config.yaml
n_layer: 8
d_model: 256
head_dim: 64
vocab_size: 8192
norm: "layernorm"
positions: "rope"
attn_scale: 0.125
tie_embeddings: true
init: "uniform"
init_std_o: 0.0085
init_std_up: 0.0416
init_std_down: 0.00557
lr_mult_qkv: 0.5
lr_mult_down: 2.0
warmup_steps: 200
MLP neurons of a small language model. Each row is named by its layer, matrix (up: input weights) and neuron, and shows model dimensions 48-175. Each number is 50 + 12 x the weight over its row's rms, rounded and kept within 0 to 99.
After each neuron's rows, "fires on" lists the tokens most often at its 100 highest values on Wikipedia text that the model never trained on. A number after a token or word is its count.

L3.up637:48 45 68 64 54 56 26 31 49 37 39 34 53 63 59 48 54 61 64 65 20 34 79 53 65 49 65 46 19 36 56 50 50 54 34 41 52 47 50 57 40 40 40 32 35 33 48 50 58 59 61 62 45 74 51 34 78 71 63 45 40 31 51 46 45 53 60 34 57 58 32 67 58 45 47 53 33 50 49 53 27 36 45 42 48 61 58 38 67 62 39 42 48 35 52 49 61 52 57 64 61 53 40 51 44 47 50 57 34 46 61 38 52 61 47 31 61 53 45 46 45 57 52 34 45 39 66 56
fires on: "-" 58, "\n" 31, ":" 7

L3.up611:49 42 57 75 45 47 34 40 62 54 65 38 54 49 46 82 52 69 44 57 36 50 73 45 61 57 29 27 48 46 69 63 55 43 60 37 41 72 43 42 56 35 39 56 44 53 38 64 36 72 63 41 65 48 50 34 39 28 48 73 44 28 44 49 77 36 52 58 53 43 37 47 46 53 36 42 44 31 58 72 40 51 51 39 39 36 48 49 54 56 60 38 37 50 51 51 47 57 32 51 35 43 41 39 51 57 34 79 51 46 41 63 69 79 29 62 39 59 78 42 55 27 46 58 51 57 71 50
fires on: "\n" 34, " m" 7, " km" 7, "2" 6, " " 5, "km" 5

L3.up173:51 66 33 48 54 36 40 62 50 41 55 36 53 49 50 71 43 56 53 45 63 36 50 40 58 57 56 54 49 66 55 45 72 44 60 31 43 58 35 53 36 37 69 49 50 45 54 43 44 36 28 63 40 74 40 58 39 44 33 59 57 55 40 65 57 55 48 61 27 63 27 52 56 35 53 89 59 47 32 45 48 48 35 37 30 28 60 59 59 70 45 60 28 36 62 54 34 57 54 59 59 53 69 40 43 44 44 17 39 18 43 54 47 50 75 53 60 75 45 67 60 34 36 37 58 56 35 58
fires on: " and" 35, "," 26, " " 10, ";" 5, " but" 4

L3.up811:46 52 56 60 44 44 57 75 46 43 58 44 51 44 47 69 67 60 49 66 57 43 53 41 53 49 58 45 65 60 39 61 59 53 52 36 44 48 54 55 51 50 71 46 45 44 46 60 31 46 26 48 54 51 57 23 65 51 40 67 51 46 52 53 47 75 67 46 36 63 57 58 31 39 54 52 50 27 45 43 54 70 45 60 64 47 61 61 59 49 39 75 34 64 68 42 62 46 31 40 38 72 55 42 38 64 42 53 56 63 45 58 77 62 57 45 56 56 48 51 46 39 39 39 62 46 61 46
fires on: "," 70, " in" 6, " (" 6, " North" 4

L3.up57:42 51 47 33 37 59 44 60 48 49 72 41 50 37 50 25 43 55 47 51 54 46 48 69 42 60 40 48 56 44 29 68 42 39 41 53 39 47 44 38 46 71 44 62 30 35 56 43 54 49 62 64 49 53 42 71 38 57 74 60 31 48 61 49 36 68 24 64 45 55 62 49 55 55 45 58 66 44 39 80 44 54 74 34 52 25 46 43 40 47 81 56 63 55 41 73 55 55 67 45 58 47 60 72 66 66 67 64 66 54 47 27 61 40 63 49 58 42 44 60 60 32 55 30 52 59 56 42
fires on: " " 64, " |" 5, "ing" 4

L3.up137:61 67 48 40 48 23 43 41 78 22 58 63 40 36 57 47 51 28 38 57 45 62 30 47 49 56 55 61 54 45 68 52 37 28 63 40 54 66 43 31 58 48 59 66 50 58 28 55 44 53 52 60 51 67 46 43 58 43 61 67 55 57 53 63 35 42 75 73 47 29 68 58 54 31 33 69 54 35 46 29 67 73 44 45 64 52 52 40 45 56 65 66 50 72 53 29 45 64 49 65 62 73 55 54 73 47 54 36 40 54 54 54 37 69 45 54 59 31 26 45 57 64 57 51 30 40 47 68
fires on: " that" 50, " to" 11, "." 8, "," 5, "th" 4

L3.up118:57 40 60 48 54 57 47 49 42 59 62 51 54 45 52 46 34 50 52 55 52 66 55 35 25 23 54 24 48 68 42 64 46 53 49 59 58 35 44 38 61 58 42 45 58 44 53 35 36 57 52 66 51 52 31 29 30 55 58 51 59 65 61 44 56 42 39 45 53 47 26 64 41 64 35 46 53 39 49 50 56 40 47 61 33 55 53 50 58 42 59 51 53 26 51 31 45 49 42 50 42 44 42 29 46 57 59 66 53 51 69 58 55 64 41 49 75 24 44 36 49 55 53 46 49 39 70 68
fires on: " E" 18, " under" 14, " \"" 10, "t" 7, " no" 6

L3.up765:38 40 68 75 35 51 46 51 35 51 50 58 39 37 34 69 72 44 53 51 58 48 54 39 51 56 51 66 56 55 42 44 37 62 32 14 39 38 49 40 44 30 52 82 48 67 26 67 58 59 58 53 42 29 34 52 81 36 66 55 34 38 63 60 50 46 47 49 59 49 32 37 32 53 40 42 54 60 43 66 41 45 51 53 16 53 65 38 33 50 58 35 75 47 59 45 35 53 37 42 36 44 38 60 33 52 50 63 43 57 45 55 50 63 61 60 42 64 48 39 40 48 49 22 64 68 68 57
fires on: "\n" 25, "ca" 17, "ica" 5, ");" 5, ";" 4, "li" 4

L3.up416:50 50 63 60 35 59 38 45 63 32 59 50 40 60 40 42 42 68 78 39 51 66 49 29 45 38 60 38 41 46 50 36 63 45 82 75 56 49 62 55 51 37 40 57 54 63 44 38 35 52 41 65 65 48 50 10 54 40 68 43 55 47 47 42 75 51 55 50 43 54 55 50 57 51 38 50 66 25 54 55 36 60 64 44 63 49 44 51 61 54 47 84 50 49 53 64 37 35 31 56 63 55 33 34 53 49 46 65 67 40 34 48 66 31 46 30 60 53 52 33 66 43 60 63 63 49 43 43
fires on: "," 66, ":" 16, " |" 4

L3.up379:55 40 48 39 46 46 63 64 50 32 53 46 48 60 62 46 41 45 41 39 33 54 33 42 71 33 56 62 49 62 45 38 65 51 44 62 38 42 26 34 47 53 43 50 62 40 66 49 46 58 75 42 66 62 47 31 48 47 44 46 37 55 41 43 53 61 33 33 40 54 41 59 59 21 55 76 45 44 43 62 47 51 72 52 40 56 63 57 60 52 45 65 62 65 69 41 50 39 49 68 47 51 25 38 30 49 62 61 74 43 33 49 36 45 66 52 49 51 60 41 36 42 48 67 52 49 66 41
fires on: "," 43, " and" 33

L3.up745:66 49 54 41 54 48 45 74 38 69 58 32 39 62 60 50 68 48 63 58 42 46 65 38 49 49 56 39 31 44 60 62 65 76 67 38 49 44 53 69 42 68 34 54 47 50 62 30 45 50 42 61 44 54 70 50 48 54 31 51 65 70 48 76 60 44 58 44 46 51 55 48 36 46 47 43 52 56 81 54 40 42 43 64 37 39 57 33 50 51 66 57 55 61 50 65 77 33 48 38 72 56 79 35 57 48 51 62 49 39 41 37 56 52 47 37 44 41 42 31 43 25 52 50 30 73 46 27
fires on: "ar" 24, "-" 19, "al" 6, "un" 5

L3.up659:29 50 42 45 38 55 51 67 44 36 57 40 76 56 40 46 33 69 63 57 55 36 51 43 49 38 52 59 55 42 59 58 57 54 53 36 50 58 51 30 34 34 60 60 34 55 67 41 56 58 42 72 46 71 50 64 28 53 43 51 54 48 39 35 53 52 53 68 37 62 41 62 36 46 30 85 45 44 29 34 51 44 42 52 37 52 55 30 55 52 54 47 58 55 34 37 62 42 58 54 63 40 62 72 38 52 59 65 64 49 43 51 43 77 20 25 44 42 40 35 51 64 30 53 25 33 39 55
fires on: "," 24, "ly" 13, " that" 5, "'" 4, " as" 4, ")" 4

L3.up247:57 57 44 64 58 75 56 55 53 44 69 45 57 42 32 48 41 57 66 55 52 31 38 23 49 64 54 28 62 45 49 55 64 43 45 75 51 28 50 38 41 44 29 53 39 52 54 51 48 34 49 54 63 60 64 60 39 56 57 73 59 65 26 63 67 40 36 65 51 36 62 46 44 39 73 41 45 57 52 45 52 51 35 57 56 49 36 55 42 60 44 54 74 54 53 52 33 60 63 37 41 53 75 38 28 51 51 31 50 57 50 47 46 72 35 69 46 56 40 56 53 51 55 52 59 40 51 54
fires on: "," 94

L3.up418:46 48 50 33 62 46 28 63 62 58 41 45 54 52 42 59 52 54 46 63 44 23 62 58 49 45 51 44 40 38 45 65 49 50 64 50 53 67 34 50 63 37 30 63 43 42 50 37 41 30 46 66 25 67 41 50 55 49 53 47 55 25 42 45 56 73 50 37 37 51 87 52 49 67 34 45 50 77 44 50 45 33 53 47 43 63 66 27 52 57 43 52 70 53 52 50 62 34 43 49 56 41 58 39 52 39 46 57 52 68 60 68 44 27 66 45 69 34 29 56 49 63 47 52 43 67 61 67
fires on: " York" 22, " Ro" 8, "9" 8, "ron" 5, "cre" 5, "ur" 5

L3.up136:56 85 54 54 28 60 49 59 37 53 56 60 56 36 55 77 37 61 41 28 60 61 37 45 56 46 45 51 42 50 61 43 46 53 57 52 50 40 54 60 17 60 33 37 66 47 48 50 55 55 81 53 42 55 43 56 61 49 67 36 69 50 60 57 45 28 47 70 19 52 33 30 60 60 48 35 59 65 63 32 61 48 44 26 71 30 81 49 56 42 60 53 53 35 47 51 42 54 52 53 65 63 46 70 38 43 45 31 46 22 40 35 48 46 13 49 32 46 62 54 61 47 41 47 55 47 24 48
fires on: "\n" 33, " (" 17, " " 13

L3.up822:49 54 32 43 54 52 54 63 50 36 65 66 50 79 73 46 51 53 74 43 57 59 59 60 54 49 60 57 27 67 39 55 71 56 59 52 60 61 55 72 53 62 59 40 49 61 42 26 72 75 60 62 34 48 26 39 46 39 37 50 55 41 46 75 48 46 26 32 75 37 67 56 66 32 66 50 42 59 40 47 45 54 21 55 33 43 65 44 44 44 55 45 35 53 57 42 54 39 58 68 18 54 65 39 47 49 19 59 62 60 31 46 32 30 66 49 48 56 47 48 53 48 60 41 64 40 55 48
fires on: "s" 33, "st" 17, " p" 16, "y" 6, "c" 5

L3.up682:62 19 48 46 55 23 45 55 31 44 62 45 57 53 44 26 41 55 50 57 49 35 48 40 39 61 54 49 57 61 64 59 27 58 47 56 50 71 84 60 73 44 40 59 64 35 42 57 32 58 52 57 43 55 47 30 67 44 26 62 50 56 63 69 59 55 59 37 27 44 44 59 59 67 42 25 29 26 47 57 43 61 59 54 21 49 39 53 38 64 52 49 57 56 64 45 46 40 62 52 41 41 55 80 54 41 49 56 54 73 53 50 60 46 43 41 29 56 53 50 53 27 62 26 64 52 75 49
fires on: " in" 21, " on" 13, " " 13, " On" 6, " at" 5, " round" 5

L3.up266:34 41 22 32 65 54 61 53 43 59 50 45 56 53 54 50 31 59 62 39 55 43 29 61 52 53 46 79 34 32 56 55 59 42 41 41 53 41 40 68 59 37 40 38 60 57 71 36 72 51 41 43 40 68 42 53 46 25 57 38 35 36 53 52 35 50 36 47 64 65 40 57 65 49 71 48 45 32 49 58 40 39 62 38 50 34 65 32 46 43 38 43 65 62 52 40 17 41 82 60 76 44 38 48 66 40 40 71 38 55 44 44 46 26 56 55 45 60 52 51 47 50 42 55 54 41 44 45
fires on: " was" 23, " is" 20, "s" 12, " would" 12, " can" 11, ":" 4

L3.up403:32 56 40 63 32 41 54 35 57 45 64 42 35 52 51 59 50 32 66 52 37 40 69 59 71 53 70 55 67 56 42 55 67 61 75 41 43 35 57 48 59 62 43 57 32 48 18 35 37 47 37 53 41 43 35 48 64 64 53 51 50 43 44 63 56 40 47 52 71 29 46 55 39 52 43 40 49 70 44 57 30 69 55 27 60 42 48 41 68 68 50 32 61 40 42 41 78 44 48 42 55 66 57 36 48 52 58 34 76 56 36 29 59 41 48 39 65 26 61 60 64 41 58 53 49 64 45 46
fires on: "-" 43, ":" 30, "ter" 4

L3.up608:53 54 39 30 48 56 51 33 73 53 44 65 51 46 58 69 46 50 47 49 43 49 57 36 49 42 47 52 31 60 62 75 47 61 54 40 54 49 62 61 38 41 55 48 40 45 49 59 48 62 46 61 46 43 37 45 43 51 60 57 45 54 37 48 52 42 43 66 38 39 29 58 61 48 45 40 53 45 67 42 47 35 55 48 96 57 44 58 48 50 48 52 31 70 67 61 41 55 40 60 64 39 57 56 40 71 52 47 43 51 33 38 46 64 61 54 49 60 48 54 62 33 49 43 46 47 22 28
fires on: "." 29, "," 23, "er" 5, "2" 5, "8" 4

L3.up38:37 52 64 77 45 76 47 66 37 70 54 38 41 64 57 49 32 60 48 35 78 58 59 42 68 48 57 60 41 49 53 22 57 52 52 47 57 67 54 33 31 70 37 62 62 44 57 56 37 65 58 73 31 73 48 28 36 44 66 64 46 29 47 55 70 80 47 17 50 59 43 43 49 68 58 45 67 36 52 48 38 41 45 33 45 44 55 59 65 41 56 44 31 26 54 45 54 61 36 63 61 20 37 42 47 65 53 64 62 46 40 58 46 37 53 50 47 54 69 40 44 38 42 58 50 39 48 61
fires on: " she" 18, "\n" 17, "c" 12, " they" 7, "ce" 4, " Re" 4

L3.up818:46 79 64 52 37 30 54 65 38 37 69 51 48 66 39 42 41 50 49 46 45 46 63 50 58 30 42 52 44 37 34 40 55 65 36 48 46 68 52 43 37 56 36 66 62 35 50 45 39 25 56 61 39 50 38 35 57 70 51 71 63 57 61 60 65 59 50 47 63 50 30 47 57 37 39 45 42 47 56 56 54 48 49 40 57 45 70 56 82 40 48 44 60 69 35 59 61 57 62 51 42 47 48 38 36 35 56 49 25 57 61 60 56 28 63 46 59 41 35 52 63 61 50 60 57 49 65 52
fires on: " " 68, "s" 10, "1" 5

L3.up726:65 72 46 62 38 48 57 50 54 49 61 55 66 63 64 39 65 42 62 47 82 58 49 60 59 75 71 51 56 38 58 49 40 39 63 59 30 53 57 71 45 49 36 30 57 60 51 40 58 55 39 62 45 36 45 48 53 45 28 66 48 38 56 35 56 52 57 60 61 51 55 59 39 48 37 62 58 48 39 48 36 57 65 44 58 53 54 43 66 57 64 54 44 59 66 50 35 40 48 35 62 37 59 23 52 33 48 66 54 39 39 25 51 41 59 42 20 66 28 61 37 46 69 42 50 73 64 56
fires on: " of" 39, "ed" 21, " Po" 7, "d" 6, " On" 4

L3.up571:26 39 54 44 53 53 36 65 55 66 57 52 52 41 53 35 48 70 48 49 61 47 52 63 52 48 49 60 50 52 67 48 50 54 53 28 44 48 40 50 52 58 47 38 27 47 37 38 72 74 25 44 63 51 42 55 49 54 62 59 50 32 43 51 56 52 50 54 53 41 58 43 64 49 56 66 53 49 73 50 30 46 63 38 61 44 39 44 42 30 47 49 64 43 32 35 35 53 78 59 57 71 60 38 69 51 52 53 41 42 46 61 65 44 26 71 27 30 49 44 63 29 48 55 45 55 23 40
fires on: " was" 48, "F" 10, " comp" 4, "\n" 4

L3.up387:38 73 54 48 47 58 52 43 39 57 78 38 38 68 41 48 33 39 51 31 50 52 54 65 34 71 65 38 22 40 63 48 60 45 58 44 36 57 40 61 55 42 43 61 44 40 50 43 74 54 53 48 32 39 29 39 39 38 50 77 53 60 46 57 52 50 25 72 54 48 48 72 47 51 64 47 40 57 46 51 32 45 49 56 47 30 42 35 53 55 63 50 25 56 76 45 57 66 53 57 39 40 47 53 70 40 40 44 54 70 56 46 24 29 65 74 51 54 36 64 49 63 64 56 38 40 46 79
fires on: "s" 35, " " 16, " f" 10, " F" 6, "st" 6, "c" 5

L3.up119:60 57 46 56 48 55 47 50 31 46 45 50 76 47 43 51 61 55 62 58 56 41 73 34 38 74 75 63 49 43 51 47 30 57 68 56 45 46 39 27 49 38 55 46 47 64 60 34 54 59 42 36 27 43 27 41 61 51 68 57 37 44 41 51 56 66 26 58 60 55 31 61 47 67 55 39 55 47 68 50 69 62 56 36 40 32 56 57 30 46 36 63 59 33 50 54 60 45 33 47 60 53 39 38 47 60 29 49 64 49 57 65 61 55 45 41 40 69 47 32 67 46 46 51 58 48 51 60
fires on: "," 51, "\n" 5, " Stadium" 4

L3.up533:42 42 64 33 39 45 50 55 58 53 67 54 46 54 58 45 63 51 67 60 14 38 56 55 48 52 42 36 58 31 67 69 53 60 47 62 31 48 45 39 62 52 49 41 42 34 67 57 52 52 54 60 44 61 54 32 40 50 67 49 26 58 55 60 47 52 40 42 57 40 48 44 64 39 38 25 66 42 47 28 58 48 55 40 44 30 54 33 46 52 61 55 49 43 51 39 52 30 60 47 56 71 39 53 70 45 52 49 63 41 27 12 49 48 17 35 48 44 62 71 28 52 33 76 48 46 30 47
fires on: " |" 38, " " 10, "'" 9, " (" 8, "s" 7, " and" 4

L3.up321:69 62 66 50 43 43 52 62 47 52 64 43 61 33 58 62 50 48 32 50 68 59 62 35 62 60 65 48 48 55 53 50 64 35 54 52 57 32 43 73 66 50 30 53 50 41 41 61 54 72 58 44 64 57 57 52 39 40 61 36 72 54 31 60 59 54 56 53 40 36 38 49 42 41 52 53 43 43 43 65 57 51 44 52 50 34 37 77 78 66 56 72 59 34 70 38 42 47 56 53 59 41 56 45 40 54 57 35 58 59 28 42 48 45 37 44 45 42 48 36 47 50 42 51 60 75 36 45
fires on: "," 70, " and" 15

L3.up796:16 54 67 47 60 50 56 34 43 33 45 79 56 32 65 60 44 52 76 44 61 61 62 41 49 54 71 65 55 57 32 49 47 54 36 54 51 60 52 49 44 60 54 33 68 62 30 63 76 52 47 50 48 49 41 74 35 22 62 46 65 52 46 45 47 47 45 54 50 54 65 48 61 45 29 64 47 49 34 49 72 55 41 65 37 38 50 45 73 46 54 49 31 26 40 58 52 57 61 58 42 50 47 72 59 47 74 48 39 61 62 40 65 40 34 57 41 57 34 69 59 56 38 31 69 52 33 59
fires on: " is" 30, "s" 21, " may" 7, "y" 6, "m" 5

L3.up257:67 59 62 65 33 48 28 64 63 49 68 67 56 62 38 49 45 69 51 63 38 71 46 41 44 30 51 45 59 26 43 17 47 30 53 58 43 68 57 73 54 40 47 53 43 45 75 36 48 63 43 42 51 64 50 55 57 39 34 62 57 48 34 45 46 49 37 60 55 42 31 58 48 61 50 57 24 46 66 45 47 52 32 45 67 59 45 38 54 27 61 50 55 56 51 43 35 57 33 45 38 68 25 41 52 54 36 43 33 65 50 48 62 30 38 61 26 43 52 78 57 37 33 41 39 36 47 51
fires on: "s" 56, "B" 6, "2" 4

L3.up127:52 62 36 43 30 29 35 55 45 76 54 34 60 45 52 44 41 52 50 65 34 33 56 68 43 50 63 48 37 39 62 30 45 62 53 60 36 30 54 62 44 59 50 48 68 64 64 33 44 53 60 56 58 40 26 52 49 59 55 55 19 77 53 47 54 58 57 41 62 42 58 57 63 39 65 51 64 46 43 61 47 48 29 24 46 57 51 52 55 58 62 49 50 36 62 63 54 60 56 47 36 58 59 29 49 75 46 19 50 48 40 52 78 32 31 54 56 49 52 38 44 80 61 48 61 64 49 36
fires on: "-" 22, " than" 11, " ex" 10, " $" 6, " to" 4

L3.up41:49 33 43 42 61 48 28 59 82 41 61 40 46 55 25 40 41 63 47 48 62 48 48 52 60 51 78 49 41 35 53 42 60 65 70 34 43 50 53 29 63 60 46 40 51 49 38 49 32 48 50 53 53 35 30 57 42 35 40 38 66 42 62 75 67 58 39 51 61 50 44 57 43 35 59 56 56 49 75 49 62 58 36 56 50 71 47 38 54 62 31 48 61 56 50 36 57 59 50 63 55 62 52 43 60 37 66 37 48 64 49 40 61 64 39 47 30 59 63 41 74 91 43 51 52 29 46 13
fires on: " and" 32, "," 31, "/" 6, "er" 5

L3.up157:39 71 63 64 41 58 42 50 56 47 56 44 43 54 46 50 68 66 62 57 56 48 30 47 26 74 47 42 57 39 40 38 56 33 23 44 51 72 54 47 39 53 61 39 52 44 41 50 38 53 58 52 26 60 39 39 52 60 38 49 54 59 45 36 57 59 54 22 62 74 24 57 59 51 39 40 41 58 73 70 56 45 32 43 52 58 38 60 57 42 40 59 79 53 69 47 68 75 62 35 71 68 59 35 24 28 42 59 40 57 37 50 46 39 56 37 49 51 43 52 33 60 30 37 43 59 66 55
fires on: " the" 15, "s" 14, "vi" 13, "e" 6, "i" 4

L3.up307:66 45 32 28 41 55 62 54 52 57 74 38 35 72 55 44 37 49 43 57 56 49 45 65 35 44 51 58 64 64 58 48 43 69 53 61 58 58 35 61 44 39 33 48 52 64 54 62 61 45 59 62 59 44 52 60 33 51 35 53 61 61 48 44 61 43 30 30 53 47 49 66 38 47 45 39 61 29 45 48 39 32 31 76 53 50 23 41 53 31 51 45 34 48 37 52 52 24 52 55 69 65 47 47 59 67 63 40 35 60 38 56 44 54 42 51 42 37 39 60 48 70 45 39 39 63 48 72
fires on: "ly" 21, " of" 11, " made" 10, " well" 9

L3.up69:69 55 35 41 53 83 57 50 32 35 52 53 40 42 41 36 67 50 48 36 56 35 62 39 33 48 70 64 64 52 39 51 41 41 56 44 39 57 30 53 84 71 47 56 37 37 34 47 50 64 52 61 49 44 68 64 55 57 68 57 62 52 46 37 58 51 47 35 59 67 40 20 54 42 62 43 61 41 70 63 45 66 44 62 17 49 32 36 56 65 32 65 68 45 58 47 31 52 47 49 48 36 49 62 53 60 50 38 37 58 43 51 47 73 46 53 38 34 49 38 35 61 34 55 64 41 23 48
fires on: "," 25, " and" 11, "ić" 8, "ev" 5, "ov" 4, "kov" 4

L3.up512:70 56 51 49 33 55 57 53 88 33 63 56 63 58 62 35 68 63 54 40 48 57 50 41 44 50 51 38 44 56 65 49 54 83 75 48 49 52 35 45 33 53 53 16 43 56 54 69 42 55 51 45 54 69 60 45 43 71 38 42 22 54 57 37 56 54 63 37 37 53 40 37 40 54 56 61 52 38 46 53 27 34 49 51 26 64 36 43 57 55 46 36 34 49 51 58 42 46 58 61 49 61 46 34 46 63 39 45 61 70 38 49 68 50 49 53 54 62 37 64 49 40 30 52 59 38 76 49
fires on: " and" 23, " On" 15, "," 9, " on" 6, "5" 6, " in" 5

L3.up286:43 47 43 46 59 51 37 35 91 65 57 41 52 38 49 47 55 49 61 35 58 53 50 51 49 40 64 40 55 45 46 41 55 66 34 48 51 42 67 47 35 47 30 44 45 68 35 54 45 56 40 69 49 64 46 55 37 28 45 40 34 59 51 42 51 44 55 62 61 31 56 49 38 28 35 74 40 37 38 51 45 51 50 58 59 83 56 50 74 36 55 58 33 35 63 52 20 36 51 63 50 33 32 59 58 62 43 73 63 42 51 53 59 63 59 47 45 52 65 39 49 47 60 46 40 29 37 21
fires on: " \"" 82, "," 7, "\"" 5

L3.up54:76 32 54 61 50 58 40 66 64 38 57 71 63 45 29 46 81 58 47 58 66 50 39 44 81 41 64 40 63 45 55 53 65 46 48 34 64 78 60 54 61 62 48 61 29 54 62 63 47 62 41 40 48 48 38 40 45 59 37 44 44 54 40 62 58 36 35 46 47 62 46 53 34 45 55 48 54 50 34 30 54 37 62 65 54 73 62 54 71 63 63 59 54 72 37 46 40 53 74 71 56 61 59 26 13 43 42 52 53 45 31 57 47 62 62 50 27 60 49 53 47 59 66 52 52 51 44 41
fires on: "," 40, " m" 11, "0" 10, " of" 9, "s" 6

L3.up185:63 22 22 58 48 66 40 67 54 56 33 75 35 60 46 66 61 53 55 34 47 53 69 54 49 68 54 50 50 49 54 45 29 66 43 52 56 74 47 44 63 56 34 30 60 62 88 51 41 44 63 64 46 47 55 42 40 51 27 58 46 59 76 30 56 48 36 16 48 58 44 51 51 50 45 78 56 42 31 55 36 50 49 75 65 38 46 28 59 19 52 51 28 69 76 34 58 37 61 67 60 47 35 29 49 57 46 64 49 44 50 55 51 50 52 61 35 49 55 50 52 48 52 52 50 79 69 55
fires on: "In" 39, "ing" 13, " of" 12

L3.up497:40 37 53 42 55 54 43 54 39 60 60 59 61 48 29 46 44 54 56 45 55 55 56 44 48 39 53 83 61 56 56 59 61 51 43 62 48 31 42 40 47 53 50 58 47 72 53 48 51 62 31 48 40 67 50 46 37 36 37 54 46 64 58 30 45 42 44 58 54 40 62 61 28 53 49 47 69 48 31 53 48 50 58 56 46 73 60 47 46 41 51 93 50 45 57 51 51 54 67 48 54 38 49 43 72 57 27 63 38 60 43 28 54 48 59 47 58 58 45 27 42 42 57 34 43 52 52 23
fires on: " " 42, " also" 35

L3.up220:45 53 47 34 43 65 56 35 60 57 61 35 38 48 67 52 43 37 42 43 50 68 27 59 84 57 49 45 50 57 48 35 37 42 33 59 46 46 53 47 52 30 60 45 37 40 46 30 44 66 52 57 57 64 32 67 47 45 51 53 23 42 55 52 59 43 69 31 42 52 62 57 46 29 60 42 51 55 56 50 69 39 63 37 40 62 56 29 52 48 47 34 50 66 52 34 60 62 60 58 41 39 67 44 67 45 28 41 73 57 34 47 14 39 56 27 42 54 69 38 25 43 44 39 44 39 61 60
fires on: ":" 20, " the" 17, "s" 10, "-" 10, "vis" 5, " L" 5

L3.up79:52 46 56 50 47 53 52 47 60 42 58 43 61 40 45 25 35 59 61 57 50 29 35 39 70 36 37 32 46 54 58 60 41 44 58 50 54 53 48 49 55 36 47 70 55 52 53 51 42 62 74 56 46 57 69 62 52 31 57 60 87 29 30 73 38 57 48 50 76 60 39 49 33 30 48 66 59 60 75 19 51 72 50 44 46 86 58 42 58 37 58 43 70 63 64 51 47 53 29 43 38 45 61 35 50 33 46 51 54 58 58 78 49 64 42 68 43 45 65 56 47 56 44 42 63 39 52 63
fires on: " the" 31, "s" 18, "," 5, "y" 4, " was" 4

L3.up204:64 67 60 63 49 55 58 37 64 20 51 47 59 37 47 47 61 58 49 50 55 35 53 37 47 46 56 48 70 67 34 55 49 48 41 65 42 62 57 23 48 52 56 41 30 40 51 65 29 57 34 48 51 68 54 72 53 32 63 55 27 50 67 43 59 58 42 70 64 40 55 50 54 51 45 51 63 39 62 46 42 57 77 60 39 38 48 47 58 37 50 53 56 41 59 36 35 37 42 51 46 40 25 50 42 38 63 50 34 36 63 50 48 85 39 68 62 39 50 51 55 58 29 47 76 61 54 45
fires on: "\n" 30, "," 19, "ing" 4, "9" 4, "There" 4

L3.up503:44 58 49 47 54 54 41 44 58 56 44 75 61 51 68 50 51 62 67 76 66 45 55 38 48 66 48 53 50 66 40 30 55 21 46 61 31 64 44 38 42 41 55 73 54 30 30 66 30 42 67 70 47 16 45 44 49 57 70 56 37 45 58 50 54 39 37 49 43 48 53 35 60 37 83 63 56 59 39 62 43 57 51 44 61 42 45 55 41 52 57 38 50 39 59 48 37 60 57 78 53 50 51 61 49 29 48 61 41 42 43 63 41 56 81 48 51 65 47 67 41 60 56 39 40 50 70 27
fires on: " |" 33, "---|---|---|---|" 26, "cre" 7, "0" 6, "m" 5

L3.up758:50 51 46 48 39 47 34 26 69 66 61 44 63 59 43 55 59 41 59 55 59 47 48 68 39 60 55 62 63 41 58 50 15 45 58 33 57 52 52 46 27 45 41 57 54 63 33 71 40 57 81 59 55 22 33 63 56 84 48 47 64 35 68 50 37 66 57 42 34 44 45 65 37 47 41 49 63 47 29 46 40 54 47 62 50 56 66 28 34 36 72 44 57 79 50 37 46 44 57 46 61 64 35 51 47 35 62 43 57 36 41 69 40 50 66 53 48 44 31 27 57 48 41 35 34 56 41 53
fires on: ";" 22, "ed" 9, " Succeed" 8, ");" 8, "6" 7, " of" 7

L3.up50:60 47 61 38 55 60 81 60 60 70 52 57 57 74 60 35 54 38 50 58 85 59 47 60 41 38 61 49 42 43 38 72 56 44 58 69 45 38 55 49 55 42 37 41 26 53 50 42 39 47 34 45 46 53 42 58 30 59 32 45 48 51 58 36 62 50 52 55 38 54 46 35 45 43 22 36 54 54 44 52 76 38 60 51 48 08 58 31 51 46 53 45 38 47 56 36 57 68 38 62 69 51 46 46 49 72 36 59 49 50 42 31 42 43 65 50 52 67 41 41 53 55 30 53 47 51 46 40
fires on: "1" 34, " " 20, " –" 12, "'" 9, "s" 7

L3.up262:21 61 56 43 48 27 51 75 50 53 48 58 60 50 16 34 49 67 73 41 73 69 65 49 63 48 31 37 25 57 47 63 51 41 46 71 49 46 74 32 64 24 29 37 52 54 49 47 69 53 46 53 46 55 40 63 27 50 54 50 74 41 46 35 51 55 49 42 81 54 44 47 65 50 57 53 68 70 55 52 45 56 49 16 65 47 53 46 43 32 67 33 55 44 59 51 50 58 60 59 66 63 38 53 50 41 47 59 49 72 30 46 61 33 33 63 48 51 50 56 62 48 45 43 51 45 51 62
fires on: "s" 36, " would" 8, " could" 5, " did" 4